From a checkpoint of a small transformer trained on Wikipedia: rotary positions, 901M tokens.
MLP neurons of a small language model. Each row is named by its layer, matrix (gate and up: input weights) and neuron, and shows model dimensions 208-399. Each number is 128 + 32 x the weight over its row's rms, rounded and kept within 0 to 255. Numbers have three digits each. A neuron's up and down rows have the sign that makes its largest values positive.
After each neuron's rows, "fires after" lists the tokens most often just before its 100 highest values on Wikipedia text that the model never trained on.

L2.gate294:161116074105134146116226084080128135148062153153158159094150152144118099165219175144138136169079131184126124112115139100123128147096163125131106139113131142132111130162148087158089128159112162137142125153107134149098080112130111161187121128107129157124066127103171186152113128084167076111071078129093116116127080169140099117143123130124124158124093104138203156116131141145168092137107103156102105150120100174161144122103130117103128098183089148122152108145153135170197119136137097159069161087095091149131062121129096171182134138144119145078112120115128121099082106142121138140
L2.up294:137105138077058129128130131100133096124162156140061162197086155158154126091075138133141111141115085102133138093107107148178072125080147098111105130149149147139079133151123167121132106168155106092113088125137116195137094136125137086109157108118110062167162167123183153173086114145158115092103141098133134097165145095114142097106141177089098136115137110155176118109166092183163171137081184168132111160106170125175099127146116180146038117146140136143140150175099132137087124125098105185143185082147128122112203077100206130095098135171152162177095124093072128174109154116129139104
fires after: "\n", ")", " code", " =", " zone"

L2.gate1785:157139158136149149131102121124152115170164136172149090151165073136192141188167122076158169154069104166188088162080186186132098079142148087091159110097165099114128092129085080158147141168162091164131120187070174099151114141161169134108146125121127138140157151086092103169132084067132143129175100146091146104143131182164124106123103158144149107142118167159173107085097146196135112137117185152119147096123130141010173139137156103172103166079109151118116163146111163096148116106165114131155105094116097217114099148104094128186134182141144167171161151104113084090157122151108091172
L2.up1785:152046109072122125165108029090110104157153140158139151160112167075145125115127241091082144127143132124151111108093168104125074146127161126153194120112116140122125097089120078114111127113119068138114130184128074142114114170178136102117111111137124097134126104125105084104154057179120076148122075117110124188064194155161149152161117136139168140143098141120125150083123098171165097104146103123089123171114113178108198163153097130144133154122124155079115131138089158177218148073115126137112125124168153098138129169153120108153122162187151145197165169136109090120178148141129130141
fires after: "|"

L7.gate993:129068177109099212097136127116151129095168150127197165139136121156155053159117061154164124110121113164142117127184131117136163118091076096083097111140105072137073108127131037108137120131115180100178141084165140182117066129109102090111152120119110164109113128122120129110131169104093129116092147122172166128130150154128117121092103117161171116172120132172128085127069144158158148071171096142154128168138157103179177115079131067050088042099110141107125168125076136161128115102117151128107165113116118141138142130109122161152152165108138135159143131130151084164129114118160152145
L7.up993:113119142162064194147104114169137126133094138086125184107121165152092020127129115124176112114066152093123145175101122090187199124134145087141115123089150161108122085145150162084102176189111162075089144121103176127136173107126108101171125177124154132094134181105136108099091103101137171132083099127102130134165134091109138169134138139114094079129128178115087105146098164142093140137138098185074089144154160136173155169204169167174127135083148111134178107108133160090107114126135139080090129085153193126186096165121114121084069127116167115130119145073122114109130113087113047116
fires after: " |", " ("

L2.gate7:132143064153149122105158109114146155111171151161084107105107136156099169084114117108107090129094154119171121177158095131115177107175163099120148135145138144152118169126207154103136210175102160164086130119128090167151102098131096125158116059134158162105141167099098116225153114093110133151145085106099069117152142155125107127140140105125108115128159104141138140153121101123126089128135165133173071174111120145150143123159182145096067134098083112106149195141079149129102084127147132121103123076078115156068142150114080142119133087178170132091131141138101191062086149094150144092
L2.up7:143113051152072154146178037144145168108099112205102117129119151175111190105090134122140141069191134143106119124170101133105161152135127125129100106154107123151070142041159133145150178146084150190103123055093100144154154134149101111185143121117161117117145098118082088208164115059148105157148086114121073073154147130128132112160156110101161161129199131140120183167128066114143131146088129126162160161149099100117102138098131088108138151175053146102199153114129081143088055146142162116099141100122133151166178149041148165179140085109054152085049136092107146074127109092146099119
fires after: " Al", " al", "0", " M", "Al"

L7.gate1449:121131168166095120072077104065153119145083109100066063129098122152149122146157132160122143099123127098161138167137125149149125150104081114173082127142201125086179125091123177056097188172107134124135076133182209159108089080106130177120118116097088106176120190139132152149178167134051136075111092116148078145130130155120115130155117146134093160121096123160100159062143174197138083137102106088106115114127125092099197134102132091129124145082146130142154162131131113123130095095091124148135137129185109156127079105105098124152111124103135184116186152136118155102142170096146137123
L7.up1449:124130152127179134156136164172131180144140124109089117121096143077132093148160142086097153133156198089165141150153087118108083147087108134145176089108070087060140107142115136098148099154177127151051099155119091195127174129162077132134042085107098176161099115156077147163140128081186174109142054149084148121143101163097141147132141097194107092138055135147124162107155180148116101133170172139190124140149152102126106171097134121186064148138093159120105114128205114124138093155149096138161117065113126115132170143128144054155060179084098147131131175119169119088110123127098125093
fires after: " |", "|", "-"

L2.gate107:171084092118188086140123086106065148166105135147128168109158095120166146099158136143117097162090136127154156129106126088153167170105139134123103114134184147103088143176120163158133150106119118147132133132095171099161070094064145123169129095090186100070175143110160113162109136087160110163114097113126156077157093130043033110082159136120124148163151105140168165125124153112126130142146123157120125156153096135187090138128077090158086123104157072065158105162121123094111149112145140118151111149124142126112156162068044155089144122108035157143099112138136165086064129128068065151
L2.up107:079063136129141109158109107116154132154103154163078143077086066171096102112092173086113191187143103162149129144128119097126146154117168112086129113109157134110138105069120147115144122151114138127114104129110163148146078145117137151137083113098180133126102181140125137175153185148125086108170123140106117109165114185102130139117095109110137098126153089122143146138089121161112118142095070135075154115128161137161115102118154081156076074117126123087148103148159143090127154136153185140139099136182088141117163154143045162182093142105089106154164145146130152161163150086177122164
fires after: ".", " al", "=", " Al", "year", " Cre"

L2.gate855:153106085200110071146138129144110087159145139137103117125149096138097151211112105111180218115180128100108086155120099047173141160215170088164155167138156167168132093147117138169173102186150111136167087164141167142119161180082086175111153103150134172134162141174163128100175160144131112062141098101072155146099081118092140133133135108123076091135180101121108116111103142135086171162104094169135121129108140136057066166142117173133137081073141152102105188086168155065135044128141146159114153120147087161077147124119121140076131155137114106155124185103169132128162137120120160076
L2.up855:097088114176089168108138129101123098099123144172134124139176077098109081141126044186130153243185061092119094126141107125123160179155106168060068070089101132086199131113170133145148166161140111157127115102137105171158142109133156093061104096173165140132101099112142127129122199129138101125136149098189137173176059111094121148108120139180197102136131170191173183177119134121145120112157139084101188174125153121186080094146099155149157144146184175173076120101168104077158099137085130171071105204112097179106165126075042139128131118121171116137138143125165169150097114097143111067
fires after: "=", ".", " born"

L2.gate1310:085114115137136122127141132122097093144091099126101163137137134101141169150163111097122140144110092143150158098146138144090162185175098126145180082186089126145082132143154102163191129087106170129166116108094110082143097179081146120147216152093091154118108184094132139114120130074142129098137112153129119124100196159139142130166098148156111121121134144154126045169139165123112135186150154126101122162104103109070102136096143094106122138043082137093190130109164119141064149148120106109130062121135130130105131066107130118132111089161066151163119137128187166139133174143151141112
L2.up1310:123122075161116121125124133150180148129099120084099120137132178077145106087108131101106111114148120109084146108141129140088226165087149136155126180171133145174089094082117146149164179131131114153142155128150166135129165174164165165120073124178105148172121161112119107157105110176177091090162089151177090108110136140153093140147083095090130099111094152122166080185108113110139139098172106149083082142154127133088111141126109092154148127123115215081185154147165117138173177097118087125145113112095121161144129146171126149192157097141115137122089202157138151108106112094144125050
fires after: " (", "–", "-"

L2.gate1585:103094142096091129115099114110169077114124165179125100125107088154182166126140119057113085107058094155156131123103114185121106106107151113090140133070121128185148092115132121139140170107131141134136085147151142116159157100123099154137130137134100158098136078113147088103142147064082160140113078151117137108183065116082153178143211078108068138105079232111122102198099114116071186179171160091085102173058135126137135154111098100190157107090115124119128093110178099116196137083134112176072137178109174182138191208087106137114094146120147146142082130098108123093186142141103121155
L2.up1585:136141116152097112126132067163179125079114145182106113137145062123139128041054146068186154136061110128094095111102182160099147144109136188135156122122159144113167074072143140184105073116123144123102115035115115132162146139091131123148125161206161142092167121089184138123092174123050128156108145098137137167116080115101089175145174177067085089104089143130093130145092106123093142145154156089109122173140180190127143117147097145127111136170106124106203129150193041097078098120125101186080088161078204161120082138145111147218141210165170156083083132157144150133148157099115165077
fires after: "|", " |"

L2.gate834:123149039125192079183116096170152137193146111079099133097153155108160119109170159137145060149122112094133131115164128148038134099130119121153089147109122072148141167088134134129091091128125115147073121089127126146144124117148139130092175097109146135149108134084130138049106128086127120140109142082110101054108150131114138119173122077084135124117114143111093134180107144127116116172134076109122059137164094155121140092142111163188084120160120158167092049115132111133110118110099125113105095097163181157148090130143111127152142105099153123086120167138124157136147019112100111130
L2.up834:090107046071126111126109102100105139117121121095165210128079133085143104122108090111158073178127093094105087086172107162129127087113145187080115090156183112102123155116082156100121151120118138118120109121138058083116176154127130134167181128111156100224079155149140143093091159114110102169104086140182132118135099139087151099146131086064106113148151157131163096176131117123071073111170138153166159162170114126111215111087144129111138144156080116122086152148138104161160116115105101125054113079145161195177127140134145147134161126088168126127132128147105171100122048114148096117
fires after: " |", " (", " 46"

L2.gate2034:124142159113131162131168096148200190130125156116093157037139106157150090156109153088122168172123133137150064151113144128099127127139121132126125123114154148163133119103131141104094200134179125166119088164160105119140165116170103157121158135178085102126105122079121175107172144144142121103149134132070125103146122132129099115093161035148126102084104149142146108142114148128176117113157076172153171103129100152102143152136170194152159155068113096137129097139044115093109127143111180122117100134076074114158067151106147134157171130158120110167125141128110179128126153154144072173
L2.up2034:109121180122200107142129131155157122125148154081110124092144166150171105162095182067098169114103149185142068171122102168123167169107089055124161122149141139107120073161132127104078158163170072142168126144155178137121157177158138164112139131109110101066123092081108186119131153144155168117193128115123095119073149149164156129096122062188089089093112150106132084108151079112113138144152119154149137152121145161132142152199150200200120144098168146143133143159095130102084139125142164154124108118140104083137051145098141130130104142128105120147121146104105123169129176150223082123
fires after: "\n\n", " =", ")", "s"

L2.gate1958:124141155082141125137096115156076105082141099149113140094124104119129097095115102094141186117173145160177108089155087125065143059102101124147110119127123179159132130182142097118110093124110132110126106120129070132125171107173171116122141127117116111130117066133191128142090164098138128125154123162132181095170118158084128141096125027123120145125159126175116109193090168151114155167152069140153098153072131156101098124162120122128099112130138187135092166094089122087155107126136141152134100137167143079092161097114093141140087118152151096117141140131099097185120083126105156074
L2.up1958:131143098156129061095146139119095084167111122162116166091178149131191100084155180144107085135111150124151142155125178130124152021124111106124095080138155152110124162151139138064162164092127146097119130132142080129109108108162121134130125170127142143096124092127173106130090134144201125164101120125102127123131115079141135164147095096162159107103114149046162125138120107113121102111118101081176066068132136162093110046137126121123086149125159130202076082122075126145144112081134096127156137154134107114120072147132103105179115135091107108124149133097103109161149100123124116124
fires after: " |"

L7.gate1626:114091171156153227140134126180147120108120094111129134117135130119116107113157075116107179210104116112135081115109082134118113181146095165112086089116125085118124140095119109092127132133128158078152073105130119117121092124081101137101162114161107099081136195181146155127121149109116138085088090157081169096125104153138132104097114127126091122150085135172187096058213147146106076175124078141159063109127110154131094156149170186152096105087157147104114115086061174148136133170079154183178078110155098183126141174078104145090071172156085111136171096122097098162146158120121127130
L7.up1626:105104127138100113063135095148180127154153123114116118136097138035149102166136147102157121084129159169096072145115133109140160089107140116128106153122109150131089172144122139150107124109125116111137098132168076113127136122141136102158112185205121101069182145127127121130201139095080145078129147166146190119112104060102102119136110163151108150185039062109139103165133194129151136162088101149146096065227144142045178140140169135087128153190166127088083051160083104123138171086151205133165129113113126148122093146073109140160058141127100107136160168145129116063155119147112165060
fires after: " on", " |", "On", "\n\n", ":", "born"

L7.gate375:132118152146111097173068129102085125087126109093136145114090120153154117092126095114036126139163129188073149109140188160161127188170130127125170133116117152105123103142107105166073093114161106147124212135089132020127121095173135128115071184127110082106176143060152113092129145119146090160155120195120138116104052159108094099125076144146103099153100150128145096101127103119086135119162133151164135108098157118064104067159107156154066102152158131125100157144120143140126114099123126124130099136122165155127095196108107154143152129157070148108086163125127102099071144130163109110
L7.up375:112072073087156173161105116120124128124068111066086185167091084166100171067113137155090132118128119164118094096166131131140147179076083166135164124054147204105155104118087128117155079100122123080110095121115167136159188122146131114120157147117115167122189193147167108145105109089126158129127145135103110122135109056148175155107178132141105178164155145133084110157133134136135106130132108128160082120136233112098170060153132154088143076164148177110132161125071130135089082154157144141083108143052138130162134134109088142132106148146097136142155133092090166142118094132131146082
fires after: " |", "\n", "|", ":", ",", " 0"

L7.gate1505:123185109124150141130145128141134112140137092162195127122141139117126152138106131160113136126120096096100100188105166097138104161124155125142130138080054159175137079145072126142118156169154134189122108130126171080126080096167150168099099167122088102156147160133113157051104119100096140172082127129151165163110090127137163111148117119132149132148095097110073126148077151113104064176193133131075148144167142093060059096065116172158118112119171159102125138139115171122131164151078130144105167097154071146126085174107190113108123099064112136135114160077100150120051080118121117171
L7.up1505:116158123163102139127084148129100133083120156113130079148121155103201152011106152106141157130092132085077138117139202120088137184063132113162171120126093126138147091117132149104124096169116126093111136070133113131143147099115169139139138141126157190123137122103104168080168102129147119076135117094120200084133102151114087125126157152090147133122188139124121123114089140104116135100144175080097158093123081134128121118094114077119148117134106093155097144082111172159165127155079119059095119137120068083199114178157102106177105117058183172096122150125126105131126138097078123164
fires after: "\n", ")", " by", "|", " |", " at"